{
  "num_hidden_layers": 16,
  "hidden_size": 256,
  "num_attention_heads": 4,
  "num_key_value_heads": 1,
  "head_dim": 64,
  "intermediate_size": 1024,
  "vocab_size": 8192,
  "hidden_act": "reglu",
  "norm": "rmsnorm",
  "norm_place": "pre",
  "norm_eps": 1e-06,
  "positions": "rope",
  "rope_theta": 10000.0,
  "rope_fraction": 1.0,
  "qk_norm": false,
  "attn_scale": 0.125,
  "bias": "none",
  "tie_word_embeddings": false,
  "parallel_block": false,
  "init": "trunc",
  "init_std_qkv": 0.0312,
  "init_std_o": 0.00553,
  "init_std_up": 0.0312,
  "init_std_down": 0.00276,
  "init_out_by_depth": true,
  "optimizer": "cautious_adamw",
  "learning_rate": 0.00147,
  "beta1": 0.9,
  "beta2": 0.99,
  "weight_decay": 0.091,
  "lr_head": 0.0204,
  "max_grad_norm": 0.5,
  "warmup_steps": 307,
  "schedule": "wsd",
  "decay_fraction": 0.752,
  "decay_shape": "pow",
  "final_lr_fraction": 0.02,
  "batch_tokens": 65536,
  "max_seq_len": 1024,
  "doc_mask": true,
  "train_tokens": 364900000,
  "max_steps": 5568,
  "dataset": "wikipedia_en"
}
MLP neurons of a small language model. Each row is named by its layer, matrix (gate and up: input weights; down: output weights) and neuron, and shows model dimensions 32-159. Each number is 200 + 30 x the weight over its row's rms, rounded and kept within 0 to 999. A neuron's up and down rows have the sign that makes its largest values positive.
After each neuron's rows, "raises" lists the tokens whose logits its output raises most directly, leaving later layers aside.

L13.gate164,165,192,192,202,209,202,254,218,183,157,161,162,190,157,224,167,214,220,202,207,223,223,132,186,217,209,138,201,186,206,237,178,188,247,201,148,209,157,209,195,180,155,185,182,190,193,154,155,233,193,225,136,246,179,220,177,194,198,173,238,219,206,164,170,218,215,237,192,216,217,187,241,196,236,242,167,189,184,212,222,193,211,205,137,207,184,153,220,253,151,155,152,215,205,162,178,130,159,230,247,162,204,157,273,183,173,203,221,233,185,194,178,170,224,210,179,201,231,195,211,239,197,209,240,211,213,179,165
L13.up164,202,215,219,201,244,194,235,238,211,220,145,166,199,174,195,174,197,152,177,213,209,228,158,206,206,243,187,180,157,216,240,173,195,199,196,168,156,160,190,213,210,167,166,196,201,182,146,175,197,215,248,179,258,158,236,214,194,228,178,199,199,232,142,154,197,177,200,174,185,236,173,239,189,266,223,166,195,205,206,206,231,143,215,186,213,231,177,243,214,171,212,190,202,195,191,199,157,152,218,263,148,196,121,260,220,163,203,222,217,197,190,190,211,163,216,157,226,211,185,197,204,241,174,176,233,192,204,184
L13.down164,206,213,207,182,247,271,209,218,207,206,141,166,180,198,210,172,183,190,232,207,199,206,135,250,203,235,236,241,185,179,165,200,185,237,223,236,225,162,176,195,212,190,168,158,241,236,179,217,221,219,199,251,173,195,186,251,188,247,248,162,188,214,179,205,232,169,165,143,233,210,199,231,202,207,238,243,242,166,172,151,210,217,143,175,257,183,156,242,177,231,192,167,220,184,197,191,223,171,260,225,149,236,202,244,224,214,163,193,217,206,184,204,148,219,231,177,213,186,226,236,191,188,166,195,188,154,231,191
raises: "-", " and", "–", "mer", " or"

L6.gate832,227,183,132,196,169,210,183,173,237,141,184,258,215,190,227,199,240,194,158,203,162,265,269,226,209,176,181,272,164,212,175,157,185,219,205,163,232,209,182,212,201,202,204,181,164,187,236,176,190,205,208,175,203,126,171,131,176,179,191,193,231,201,162,194,177,180,214,214,203,186,183,193,181,142,198,158,192,173,208,217,178,223,177,181,191,266,187,241,168,184,185,226,234,230,190,144,216,228,247,213,160,232,222,214,148,166,156,225,221,233,243,252,213,183,174,164,187,159,237,182,170,177,239,223,202,214,155,223
L6.up832,218,217,205,212,185,175,167,182,204,187,268,148,206,179,230,243,214,176,229,225,222,180,186,161,192,188,102,212,166,190,234,194,205,200,171,199,270,230,159,228,189,181,216,203,196,189,198,170,228,245,166,205,246,210,200,189,179,201,206,222,187,204,196,184,160,201,253,143,159,202,195,137,241,195,196,217,155,189,200,195,184,234,213,192,194,240,192,231,198,167,251,130,243,184,211,185,170,227,170,170,209,188,159,202,163,207,161,197,197,239,203,154,170,168,139,197,214,243,195,153,218,238,200,204,229,205,188,179
L6.down832,211,166,221,226,187,187,204,215,217,216,192,244,225,169,164,176,237,187,205,200,213,221,226,217,175,155,212,220,172,166,231,142,230,204,217,199,207,200,174,194,219,202,243,219,194,191,231,225,189,182,202,226,213,169,179,229,148,223,184,163,189,242,211,180,228,200,205,226,153,222,153,175,196,203,145,190,182,188,147,195,158,202,239,227,190,211,176,154,172,192,203,209,265,157,199,251,183,230,210,141,212,163,232,231,150,206,210,257,185,215,240,199,207,158,159,205,145,170,154,205,259,249,212,198,213,145,193,229
raises: ".", "t", "ts", "tar", "uct"

L7.gate584,206,187,224,209,255,157,230,173,207,205,194,216,219,169,179,230,231,176,137,216,174,275,219,166,214,212,181,161,191,190,176,233,193,199,228,245,222,161,241,164,165,201,196,183,141,248,137,195,225,263,173,231,227,184,203,186,202,215,149,188,202,233,164,199,205,197,259,158,126,192,168,167,214,240,188,159,191,230,248,225,244,155,158,161,223,213,222,243,174,187,215,194,216,187,185,162,147,164,225,263,185,226,228,244,183,181,187,175,242,187,219,224,201,213,217,210,180,246,160,199,200,215,221,180,198,177,212,169
L7.up584,129,195,168,184,222,179,238,131,174,183,192,183,184,135,195,200,157,250,222,171,176,194,220,262,134,231,187,171,225,247,232,199,145,152,219,254,172,162,227,160,165,145,213,164,196,230,201,222,172,193,189,223,206,211,194,191,207,178,225,229,184,185,154,208,201,188,200,122,192,208,192,208,175,228,243,150,196,164,171,254,164,181,227,174,233,218,204,203,189,191,209,245,202,166,198,218,238,221,204,219,202,185,210,213,205,167,231,216,146,200,182,201,177,195,225,215,207,211,182,189,239,203,215,242,166,149,228,243
L7.down584,220,192,235,221,203,206,188,245,224,185,170,201,205,226,161,243,213,229,201,220,179,159,158,222,206,222,214,234,230,173,202,226,247,179,210,163,194,194,134,235,215,188,159,184,185,204,169,146,200,177,196,149,159,238,214,193,152,228,207,192,228,199,228,216,195,183,191,247,198,199,172,175,193,172,214,214,224,205,176,150,177,154,219,206,265,156,195,211,221,220,145,236,159,221,208,174,212,183,171,186,179,211,169,222,247,191,259,175,236,184,164,178,160,186,201,163,252,167,220,193,198,186,152,167,176,190,225,174
raises: " and", " |", " or", " &", " ("

L12.gate178,154,189,183,200,189,190,240,226,186,225,192,198,197,184,214,189,225,215,175,189,154,184,147,128,189,181,173,241,183,172,164,229,177,180,216,219,191,209,228,134,163,187,203,212,202,169,199,228,179,206,186,185,156,219,187,215,164,263,125,269,184,182,153,252,179,178,272,174,203,197,180,182,168,224,228,193,168,243,240,170,150,204,201,143,198,169,178,218,233,234,208,190,205,210,137,213,178,250,189,190,176,246,225,224,175,164,185,183,207,187,188,211,237,239,196,292,221,224,209,198,254,231,184,263,173,196,188,208
L12.up178,215,231,187,227,198,260,202,210,108,182,209,208,215,209,202,171,202,190,198,179,201,204,209,248,178,177,170,195,204,219,229,190,222,156,241,210,189,130,212,260,193,210,196,200,212,184,208,164,180,197,213,144,208,207,222,193,154,199,186,191,213,178,196,184,148,158,225,164,191,221,154,182,220,216,214,183,208,220,240,158,172,221,164,188,265,207,210,205,214,192,240,229,209,194,178,174,219,192,157,157,229,209,181,193,185,226,179,225,241,165,198,203,230,236,247,208,221,170,141,243,231,245,166,204,219,175,172,145
L12.down178,205,169,184,220,168,153,160,177,213,198,134,184,215,216,203,209,130,186,216,235,198,199,181,194,214,234,190,183,148,189,198,208,220,217,169,169,215,171,236,159,240,237,176,202,193,231,194,174,223,176,199,162,164,224,235,232,188,226,199,190,185,197,181,191,149,219,182,240,184,246,183,229,197,217,210,193,174,228,187,256,173,168,198,184,191,215,176,219,230,228,214,162,226,153,158,187,204,231,183,219,218,248,186,208,205,247,229,220,189,178,172,262,216,167,147,224,174,242,165,175,257,204,261,131,226,153,213,219
raises: "inter", "ge", "per", "gin", "rand"

L12.gate561,160,194,176,242,193,217,263,209,236,213,237,236,235,202,212,210,238,196,213,202,208,190,204,233,229,215,182,205,223,200,242,172,174,212,245,205,207,191,264,126,199,161,140,247,257,182,242,264,161,189,216,231,149,201,259,191,214,179,195,187,219,182,175,184,192,219,234,154,187,163,259,181,173,159,205,232,199,156,166,194,253,193,217,222,158,237,218,201,189,162,130,156,229,227,164,173,237,219,198,255,192,199,183,270,182,147,200,187,197,162,166,207,185,230,236,180,176,211,203,195,187,196,219,194,205,250,214,183
L12.up561,148,206,174,208,233,246,214,182,204,175,228,198,236,184,170,186,192,122,171,150,212,197,190,175,199,197,221,202,175,213,225,259,210,160,186,186,197,238,241,188,195,189,144,268,239,214,202,202,194,214,207,229,185,188,200,154,186,141,152,229,191,242,193,184,229,274,193,162,155,202,200,182,168,232,225,214,196,174,208,234,207,213,213,193,180,184,244,181,201,191,167,203,237,215,212,192,220,238,196,268,170,158,180,197,206,125,212,221,224,168,199,198,177,188,259,230,233,161,177,218,233,188,136,176,216,181,209,193
L12.down561,230,187,137,213,238,206,234,179,208,210,183,154,190,213,234,134,150,209,184,224,233,163,180,129,222,174,211,203,217,183,239,194,215,182,208,196,183,204,175,191,220,182,215,230,218,149,174,220,176,189,202,227,221,216,215,203,143,188,113,192,234,180,195,164,242,142,209,162,165,213,170,165,230,202,204,165,194,189,144,190,193,203,241,174,146,238,236,163,144,213,189,244,210,240,188,199,197,195,180,174,142,194,247,174,175,130,189,188,182,182,186,226,159,208,218,242,192,205,196,201,197,213,193,179,172,175,238,209
raises: "omp", "on", "ode", "oda", "ura"

L6.gate463,210,179,187,208,226,184,215,146,174,193,204,211,203,246,211,201,158,199,191,211,165,162,174,231,153,208,180,225,235,213,197,246,233,183,187,217,236,231,207,167,179,240,190,219,144,190,254,123,263,228,219,174,196,178,207,159,205,157,215,247,205,232,219,191,165,234,242,176,229,262,273,149,153,167,274,201,232,208,238,266,228,178,265,178,220,205,204,181,205,136,204,220,216,174,161,201,196,238,194,226,251,222,205,183,169,171,187,202,210,209,247,218,194,195,229,238,142,183,201,154,157,158,208,243,199,227,209,224
L6.up463,190,226,216,186,219,145,186,214,201,205,172,180,155,182,178,171,208,179,196,237,230,193,177,221,219,221,171,208,171,248,183,222,171,187,199,184,195,214,228,219,212,224,204,197,164,204,209,199,240,233,171,238,228,220,208,187,217,216,204,242,156,217,228,181,224,226,170,136,244,171,191,227,188,213,267,255,223,177,216,200,141,124,190,153,212,197,205,212,165,174,203,216,230,162,218,171,160,273,173,259,256,172,168,210,175,218,185,211,140,223,215,181,220,212,195,235,174,200,173,185,199,176,194,189,166,220,184,211
L6.down463,197,182,190,223,243,172,198,124,240,217,200,152,201,205,253,175,168,231,175,224,210,240,166,204,228,213,185,162,247,222,171,197,201,205,220,173,181,158,193,194,233,175,180,239,177,212,215,147,167,198,204,217,184,189,180,251,221,205,189,162,208,265,231,227,165,204,249,164,190,196,164,183,204,132,169,169,223,194,183,232,216,156,210,192,225,155,213,197,230,201,216,205,239,149,203,174,212,229,199,194,151,151,183,238,235,143,291,228,174,160,197,231,235,202,256,263,187,182,249,209,196,189,254,176,193,98,198,183
raises: "ment", "ments", "ort", "ants", "rated"

L10.gate360,132,243,230,190,234,188,234,228,196,161,169,192,203,227,235,234,236,208,180,222,237,225,209,220,183,140,189,213,230,163,172,227,181,194,170,185,194,165,282,128,221,178,202,184,177,231,188,166,195,180,177,186,142,244,267,225,197,208,179,246,181,181,186,207,226,219,248,175,200,168,208,231,184,174,225,171,173,199,224,224,214,162,274,190,181,219,206,194,212,227,207,217,169,111,176,178,211,189,189,169,208,235,158,210,200,204,210,226,198,209,223,171,211,208,188,247,212,221,188,195,179,248,220,204,204,199,229,170
L10.up360,136,225,223,158,218,205,222,209,222,168,182,157,194,262,245,277,227,231,206,206,262,229,205,252,229,158,193,192,208,190,166,195,206,174,199,191,182,204,236,165,199,174,222,236,226,205,225,186,184,197,164,205,141,268,278,202,216,237,218,240,192,179,241,170,159,252,266,141,204,193,216,187,218,173,223,206,186,153,226,191,181,210,224,200,183,203,188,191,200,202,209,207,196,147,200,179,247,171,226,176,198,216,169,221,191,182,247,243,152,194,231,163,182,151,188,211,207,221,167,218,158,207,212,201,171,219,201,179
L10.down360,213,218,233,190,230,166,220,228,208,208,210,162,168,204,161,244,165,200,232,214,289,248,226,258,199,239,190,183,209,215,181,191,250,210,159,203,197,198,189,175,150,161,261,184,180,183,196,223,184,192,174,233,194,220,127,212,186,190,168,174,182,217,216,145,133,195,154,134,124,209,166,225,200,261,159,187,226,229,251,241,192,222,170,254,193,214,224,224,198,180,199,197,225,189,241,162,166,225,189,155,222,252,237,223,205,169,216,170,214,197,217,236,219,194,162,192,214,250,207,193,193,229,193,168,175,168,198,224
raises: " of", " the", "al", "e", ","

L10.gate958,212,195,216,250,178,213,179,156,215,210,206,248,265,121,196,150,175,218,182,246,162,174,186,219,150,158,207,202,218,174,200,187,159,175,187,218,224,181,233,207,283,210,157,181,200,239,222,271,199,240,244,173,208,184,179,191,201,167,180,218,229,152,205,214,219,211,216,180,253,110,260,147,217,185,241,214,192,214,209,190,193,210,177,135,261,183,182,207,184,209,175,213,220,224,221,215,204,150,188,214,208,206,218,154,209,253,135,199,232,160,182,264,207,175,198,182,131,164,195,209,229,167,171,221,180,206,191,198
L10.up958,212,199,221,219,178,214,179,165,216,241,179,227,184,203,199,168,224,211,200,234,156,233,182,212,177,207,213,104,153,196,110,145,174,197,227,221,216,200,183,198,266,186,157,158,288,176,185,265,194,179,235,191,205,182,187,182,231,149,213,228,213,198,191,178,221,191,169,241,218,220,221,191,234,175,181,201,218,182,167,161,215,209,187,222,241,193,234,215,173,220,197,223,264,270,191,211,225,199,213,211,163,166,198,195,217,256,145,183,203,159,175,241,198,168,221,174,131,189,186,234,250,181,163,227,210,243,193,199
L10.down958,182,176,169,166,240,187,247,169,224,173,231,160,205,180,270,202,223,231,258,187,223,150,176,202,210,303,215,205,195,177,232,169,204,204,217,182,182,221,159,230,156,180,155,198,184,163,178,210,143,266,206,235,257,217,205,202,230,248,213,225,193,214,189,209,208,174,148,199,155,193,173,264,163,195,188,204,245,195,207,187,238,211,214,216,176,213,209,215,225,169,204,231,111,206,237,199,188,218,192,184,181,246,159,241,216,201,248,176,164,219,258,162,176,161,205,158,234,245,222,177,179,212,257,167,204,175,220,154
raises: "s", "-", "ial", "\n\n", "ere"

L6.gate401,203,180,216,166,187,167,204,228,195,215,241,221,199,192,213,182,199,202,172,248,179,193,208,200,171,178,175,193,146,213,208,173,180,210,206,216,222,217,194,227,162,206,165,222,202,169,150,222,167,181,203,188,237,218,207,219,232,189,205,212,180,192,188,214,242,216,225,206,175,198,179,184,164,221,227,207,165,170,214,210,172,198,207,234,269,143,244,186,251,220,202,208,194,166,203,188,143,223,223,253,184,228,201,198,208,174,229,185,231,190,274,214,205,210,248,208,164,231,204,213,243,181,216,217,136,153,192,170
L6.up401,170,206,176,153,281,246,128,192,242,227,202,206,221,239,235,228,232,204,141,219,167,186,238,223,207,164,199,193,160,214,250,175,196,214,195,190,210,215,168,189,196,238,238,184,200,220,191,208,174,235,210,198,280,175,247,207,148,207,166,172,173,210,185,207,218,218,223,157,198,182,164,221,202,198,210,210,232,182,200,175,218,142,245,201,261,208,229,182,145,178,226,176,167,175,195,222,203,212,205,166,229,219,165,162,182,200,174,205,202,211,217,199,205,212,181,165,258,204,221,216,218,231,209,210,174,220,192,162
L6.down401,204,203,214,186,149,209,281,177,192,199,267,189,123,195,138,182,145,228,187,214,223,220,194,207,146,154,229,211,216,192,211,202,175,189,188,263,220,225,219,230,216,193,189,222,225,147,222,152,178,231,250,227,151,223,221,240,211,239,148,238,232,183,206,148,230,208,193,237,156,246,251,177,246,181,190,185,260,204,170,209,210,246,185,189,184,185,188,198,149,213,217,218,230,168,248,188,232,152,187,216,235,233,208,175,172,233,225,182,253,214,143,226,175,194,177,211,167,197,212,222,209,202,222,197,162,240,192,218
raises: "ms", "mes", "nd", "lon", "m"

L6.gate841,197,153,216,198,192,170,213,211,190,233,186,197,262,180,169,228,182,219,187,224,185,169,215,225,206,191,198,270,232,219,123,217,225,202,236,228,237,202,199,175,171,204,205,196,192,234,168,212,226,222,263,198,174,107,188,209,171,218,228,140,194,226,214,230,187,218,217,219,171,160,214,137,200,194,204,165,174,215,208,272,214,188,184,189,193,223,217,225,183,239,205,135,213,153,196,161,187,189,202,220,231,194,251,224,183,250,171,222,226,139,205,221,207,258,196,212,164,182,222,210,204,210,202,226,189,230,180,237
L6.up841,179,173,226,218,130,180,215,215,152,193,167,200,202,143,204,171,180,198,203,221,180,183,202,216,170,203,220,230,230,156,203,182,183,197,199,193,208,192,228,141,194,165,185,208,209,241,163,233,212,203,212,184,273,135,208,238,183,231,212,170,203,158,243,183,188,225,146,134,184,196,203,224,229,252,220,172,162,206,203,210,177,215,207,144,159,169,151,228,196,157,186,223,157,188,213,208,192,154,233,229,223,214,202,167,175,191,135,197,246,159,197,131,156,229,113,221,182,217,192,164,224,189,191,168,157,211,207,243
L6.down841,222,161,189,174,240,190,156,206,202,197,254,154,215,214,160,153,179,243,218,232,266,183,178,224,258,205,193,217,226,217,243,237,241,206,215,194,196,160,197,243,266,224,219,201,211,234,181,199,183,196,200,214,194,204,167,176,186,199,229,209,195,190,220,184,156,195,205,199,168,160,198,181,213,176,185,209,245,144,172,201,164,176,191,146,224,218,246,219,233,219,176,145,213,215,138,134,163,225,234,188,226,176,262,209,218,250,233,216,183,203,201,188,162,199,223,178,218,211,231,203,213,199,171,208,188,171,212,186
raises: " it", "hen", " him", " its", " this"

L3.gate38,201,164,216,171,185,191,185,218,173,213,176,252,232,230,212,221,200,246,166,175,180,197,233,244,172,203,193,222,196,204,194,208,198,196,238,223,218,228,225,233,228,235,186,225,171,221,193,197,191,230,223,175,215,229,248,177,182,206,190,226,159,217,174,215,221,183,204,199,235,168,254,151,183,167,215,187,206,224,240,229,209,139,180,118,279,221,183,233,152,160,135,200,195,202,211,151,182,188,170,233,200,208,197,163,206,197,165,184,205,240,168,200,193,178,195,213,165,181,195,178,207,156,255,287,232,237,222,203
L3.up38,229,185,237,169,186,199,211,226,145,218,209,282,263,204,178,174,218,258,154,193,212,208,195,182,184,176,199,248,178,200,182,160,245,159,233,212,200,218,210,186,196,173,195,200,173,254,169,245,193,224,196,236,202,231,189,125,197,192,182,213,175,187,199,170,223,228,193,203,220,209,236,179,141,199,150,226,209,253,217,214,201,191,204,134,270,209,172,206,116,213,138,204,167,198,199,159,180,153,165,222,183,190,168,149,233,231,191,212,213,231,184,210,180,193,232,183,193,224,228,200,171,125,253,211,232,222,172,222
L3.down38,210,202,229,192,242,220,197,152,282,233,166,190,188,211,208,186,177,230,215,262,170,193,140,241,197,249,184,181,239,203,174,175,163,194,191,182,177,220,192,217,249,154,193,157,210,159,206,192,135,235,167,225,121,170,179,191,233,198,190,195,164,205,180,179,217,211,176,157,162,161,204,214,204,195,177,194,199,239,190,168,144,208,175,202,246,192,182,214,158,243,199,211,192,229,234,225,197,168,189,228,228,209,229,150,228,193,211,164,169,200,198,223,194,159,202,161,155,220,189,203,215,213,209,193,207,181,210,247
raises: "s", " and", "st", "-", "bi"

L13.gate354,158,159,214,176,244,188,222,217,160,231,172,185,268,190,212,181,195,206,222,198,207,260,239,229,205,155,194,188,202,247,178,186,193,169,211,158,212,173,207,171,199,151,175,161,228,211,174,227,230,190,267,192,173,176,222,162,226,171,130,249,159,171,193,240,188,204,221,182,192,163,229,224,225,232,208,225,190,174,203,159,215,280,157,195,269,214,206,193,202,197,158,187,141,142,167,195,204,204,208,217,162,176,239,246,170,235,208,188,233,207,227,224,270,245,191,182,187,204,207,254,187,195,172,184,247,203,179,202
L13.up354,187,203,220,233,213,185,210,139,145,232,219,189,202,190,159,218,250,181,179,199,128,193,183,192,211,230,241,205,179,158,174,182,226,149,204,212,152,158,149,152,157,175,213,190,220,200,195,204,200,222,180,179,210,193,155,265,176,209,195,166,214,216,214,220,193,157,183,189,161,216,169,204,254,215,232,182,206,225,117,200,222,190,178,233,208,194,224,230,206,216,223,240,205,191,219,255,199,212,218,169,201,153,243,169,226,178,243,142,187,237,226,155,190,205,162,188,212,162,246,240,209,162,237,200,224,177,253,184
L13.down354,195,192,232,229,197,191,218,193,200,230,246,203,236,164,175,184,235,234,190,242,241,207,153,197,236,222,178,210,232,263,182,233,166,212,177,143,217,196,206,208,302,175,208,222,221,170,176,225,255,203,240,215,183,176,194,168,208,205,224,157,194,227,191,199,138,256,232,208,201,177,217,205,192,196,149,232,244,164,228,153,217,170,159,190,170,231,206,168,231,188,191,190,198,136,288,196,184,223,273,192,176,285,192,203,193,225,259,225,202,181,176,227,222,226,269,199,193,219,199,236,189,213,197,207,225,231,193,233
raises: " it", " the", " there", " they", " its"

L10.gate306,268,201,239,164,196,181,204,214,216,226,165,170,235,199,221,200,194,205,206,229,173,188,234,208,271,221,182,177,149,206,222,232,239,205,208,159,197,198,205,179,148,218,206,270,221,198,213,180,155,234,202,229,216,175,219,206,211,242,177,173,216,153,146,226,250,198,189,130,188,174,235,162,255,210,184,151,234,249,174,263,219,231,202,184,176,177,217,243,167,229,234,240,199,180,180,162,167,170,200,223,219,201,181,223,152,175,247,182,177,149,188,201,213,207,226,223,160,195,244,210,213,204,213,220,213,188,204,186
L10.up306,173,227,198,161,243,201,216,253,210,212,161,215,254,196,221,188,224,212,191,202,190,177,233,190,210,215,207,195,168,165,215,208,166,188,201,181,207,219,235,227,220,174,200,252,199,148,155,200,196,145,193,178,176,218,194,141,220,198,177,207,190,233,157,198,214,232,189,170,199,205,196,215,231,207,186,199,266,222,191,239,160,185,194,174,238,154,240,187,214,192,173,198,229,207,196,158,213,252,230,243,208,189,202,229,175,183,219,191,226,243,162,228,204,170,239,166,142,161,159,181,174,174,183,142,224,243,180,209
L10.down306,176,209,231,206,196,184,188,202,190,186,182,149,240,243,171,163,180,247,117,218,269,200,166,238,175,226,205,223,190,226,216,153,225,207,197,178,217,202,226,224,154,210,193,177,254,240,229,179,202,205,187,198,170,218,198,229,160,185,211,176,244,226,201,195,195,203,158,207,192,162,165,160,230,216,204,161,196,199,187,153,187,171,132,204,241,208,220,204,163,246,242,222,201,156,231,234,218,209,175,180,177,241,170,162,247,135,210,148,152,142,236,187,253,155,188,122,216,181,239,266,185,162,186,223,202,155,179,187
raises: " and", ",", ".", " (", " that"

L3.gate884,212,190,154,158,243,144,221,183,163,249,203,175,212,216,231,196,180,207,185,236,150,201,240,173,183,219,198,230,208,202,204,218,240,195,162,211,263,168,205,166,222,229,254,246,235,167,194,173,196,176,228,202,180,160,241,217,263,206,183,175,211,188,177,203,192,211,255,194,203,216,241,208,151,199,180,204,166,267,144,190,181,174,228,184,278,231,183,210,205,220,175,210,171,215,195,202,201,142,195,236,212,201,241,208,183,179,236,219,253,171,163,203,230,260,260,218,229,223,189,165,200,165,219,159,163,225,193,198
L3.up884,201,226,146,154,201,188,219,201,175,176,245,192,227,156,233,135,133,196,198,207,217,221,231,170,229,217,165,188,160,173,198,197,213,191,190,242,253,217,144,206,166,141,226,223,193,177,177,208,249,154,205,203,242,203,243,222,285,208,178,194,223,173,241,171,185,229,189,189,252,252,232,220,192,210,214,197,186,182,177,224,199,197,266,176,228,235,135,229,193,213,223,195,189,157,200,232,204,230,224,234,207,240,181,212,204,187,198,203,244,209,242,182,184,200,233,153,234,284,163,201,245,256,185,188,220,208,205,235
L3.down884,207,216,216,224,182,213,150,148,186,262,260,144,181,199,202,181,152,193,270,200,175,183,225,176,215,192,192,191,204,206,187,167,189,224,203,203,200,244,217,185,208,175,200,235,190,234,256,196,191,204,216,195,194,164,205,253,186,243,187,171,189,157,216,222,214,188,166,184,204,219,225,203,224,200,183,233,159,204,216,180,139,214,180,145,203,218,201,235,161,284,119,235,189,226,249,207,230,175,192,206,176,239,212,174,193,180,195,169,209,189,139,184,178,228,251,175,171,199,174,177,196,163,222,179,153,235,234,164
raises: "m", "ft", "ix", "man", "ms"

L10.gate74,201,165,145,164,198,192,211,200,211,154,188,184,214,216,263,194,224,225,195,230,147,231,206,150,190,211,155,193,217,231,168,162,150,235,187,199,235,205,219,190,242,219,217,204,166,175,230,222,180,245,218,162,122,248,287,194,168,231,180,229,196,193,182,190,167,203,240,248,172,155,192,224,223,229,193,165,224,215,242,226,200,206,181,222,213,226,201,215,217,139,130,163,164,195,174,193,167,197,219,232,168,214,242,192,158,263,181,202,228,258,245,212,157,215,191,238,143,200,193,116,205,168,139,207,201,182,227,205
L10.up74,206,175,241,223,186,215,212,192,253,205,190,174,243,258,229,164,216,218,187,250,157,193,153,234,247,220,179,208,242,235,185,152,181,257,171,221,176,223,269,230,235,222,216,246,208,201,244,176,134,178,203,233,156,190,176,163,208,187,221,240,216,196,220,177,210,203,237,234,168,177,239,216,161,227,221,178,221,206,201,195,196,195,197,247,179,211,232,193,257,211,162,167,187,210,183,173,209,226,161,231,210,149,223,187,187,207,222,178,211,188,223,168,190,167,183,179,201,239,148,155,208,181,212,181,175,191,213,212
L10.down74,240,210,222,185,166,212,266,223,252,163,257,226,161,201,173,211,144,153,189,177,227,206,201,234,245,229,192,174,191,184,182,165,238,203,200,163,160,212,178,178,219,165,316,174,173,206,256,201,195,165,206,224,224,209,205,235,209,207,206,190,163,184,261,180,192,192,229,156,187,180,226,195,212,171,210,164,228,200,168,206,205,185,130,159,152,200,244,165,213,231,213,207,204,209,179,213,203,216,213,145,207,175,259,209,194,191,235,204,196,187,264,252,183,237,174,212,156,173,158,188,224,160,246,153,236,166,199,150
raises: "t", "ted", "ting", "ts", "out"

L10.gate841,201,176,177,182,218,165,190,258,208,205,182,151,227,218,265,212,216,139,198,194,194,249,222,223,247,194,184,195,168,186,157,190,206,240,221,218,237,186,206,198,190,183,168,167,217,267,186,195,171,218,221,185,234,197,176,236,171,248,198,235,251,221,175,183,215,206,213,187,153,213,179,163,225,160,237,185,255,201,179,246,230,214,247,198,203,232,254,149,245,189,170,207,227,181,182,175,164,178,218,232,222,174,163,186,175,192,232,161,238,229,162,159,202,178,211,235,181,198,168,218,203,233,209,178,157,231,181,193
L10.up841,228,211,187,241,192,207,210,228,212,189,238,140,207,182,211,200,223,158,232,147,219,226,195,212,210,202,197,189,167,180,163,201,214,214,137,143,184,178,160,195,184,186,204,166,200,251,221,153,173,213,191,236,246,199,225,179,222,264,225,202,190,216,196,147,137,201,192,173,151,246,163,234,176,132,195,185,197,191,183,183,194,213,200,156,163,204,240,175,143,168,162,231,136,201,199,205,187,171,214,246,245,257,197,227,193,233,198,208,227,151,175,170,209,202,203,218,189,211,207,214,212,267,238,238,182,226,137,213
L10.down841,215,208,194,209,208,165,182,175,245,217,185,175,178,217,210,151,232,138,304,190,236,198,200,219,179,224,198,213,204,190,262,216,189,167,125,230,213,226,191,242,149,282,201,224,197,191,182,186,184,181,193,262,210,195,200,202,169,158,180,214,218,195,197,207,185,202,217,149,133,161,240,235,183,190,156,205,230,150,247,165,173,204,221,218,155,252,164,184,160,197,202,190,208,232,197,196,133,173,223,171,196,236,196,182,221,183,195,150,214,220,166,150,202,125,213,210,166,169,208,212,204,206,211,200,219,228,229,212
raises: "is", "ani", "ale", "act", "ice"

L13.gate934,141,205,193,215,240,175,176,179,150,205,233,245,210,193,215,178,213,157,175,192,173,207,173,201,192,167,123,223,153,283,216,255,190,194,200,180,197,185,243,161,203,147,201,190,186,193,196,222,221,156,223,201,204,231,175,162,236,168,211,158,197,207,220,212,232,184,195,212,234,213,151,206,192,170,170,207,184,159,201,245,208,231,239,199,206,214,167,181,186,156,162,237,256,236,199,222,209,205,225,206,149,187,188,182,168,197,173,179,240,169,238,304,196,254,212,237,238,200,200,254,172,201,212,243,194,196,209,175
L13.up934,203,187,251,186,189,175,199,179,204,169,184,191,135,211,198,200,170,187,202,220,227,182,214,232,174,205,192,205,109,202,197,218,204,169,203,237,133,166,226,197,193,218,178,237,203,233,168,173,234,166,158,211,169,185,220,221,262,199,180,231,264,189,163,240,235,185,193,203,165,233,184,199,193,158,170,198,221,161,195,220,186,184,152,167,169,199,174,212,153,179,188,225,171,200,175,222,147,160,234,174,177,182,152,203,165,219,140,218,237,192,241,228,249,201,119,196,209,170,148,185,187,185,201,254,159,184,215,206
L13.down934,150,226,202,186,240,159,178,155,140,204,207,208,201,201,244,221,235,182,325,212,158,221,270,197,223,158,196,136,191,247,201,199,230,203,202,247,226,194,185,191,195,181,253,170,162,191,179,264,199,208,186,224,192,237,186,206,186,155,218,201,210,272,202,206,215,196,198,204,217,222,168,229,220,191,223,174,220,207,173,165,206,233,198,186,206,219,173,196,174,189,185,199,211,167,156,217,237,215,231,139,224,204,178,251,229,225,186,174,188,201,158,212,192,189,234,221,217,153,204,230,194,215,195,210,211,203,199,233
raises: "A", "Don", "I", "The", "Wh"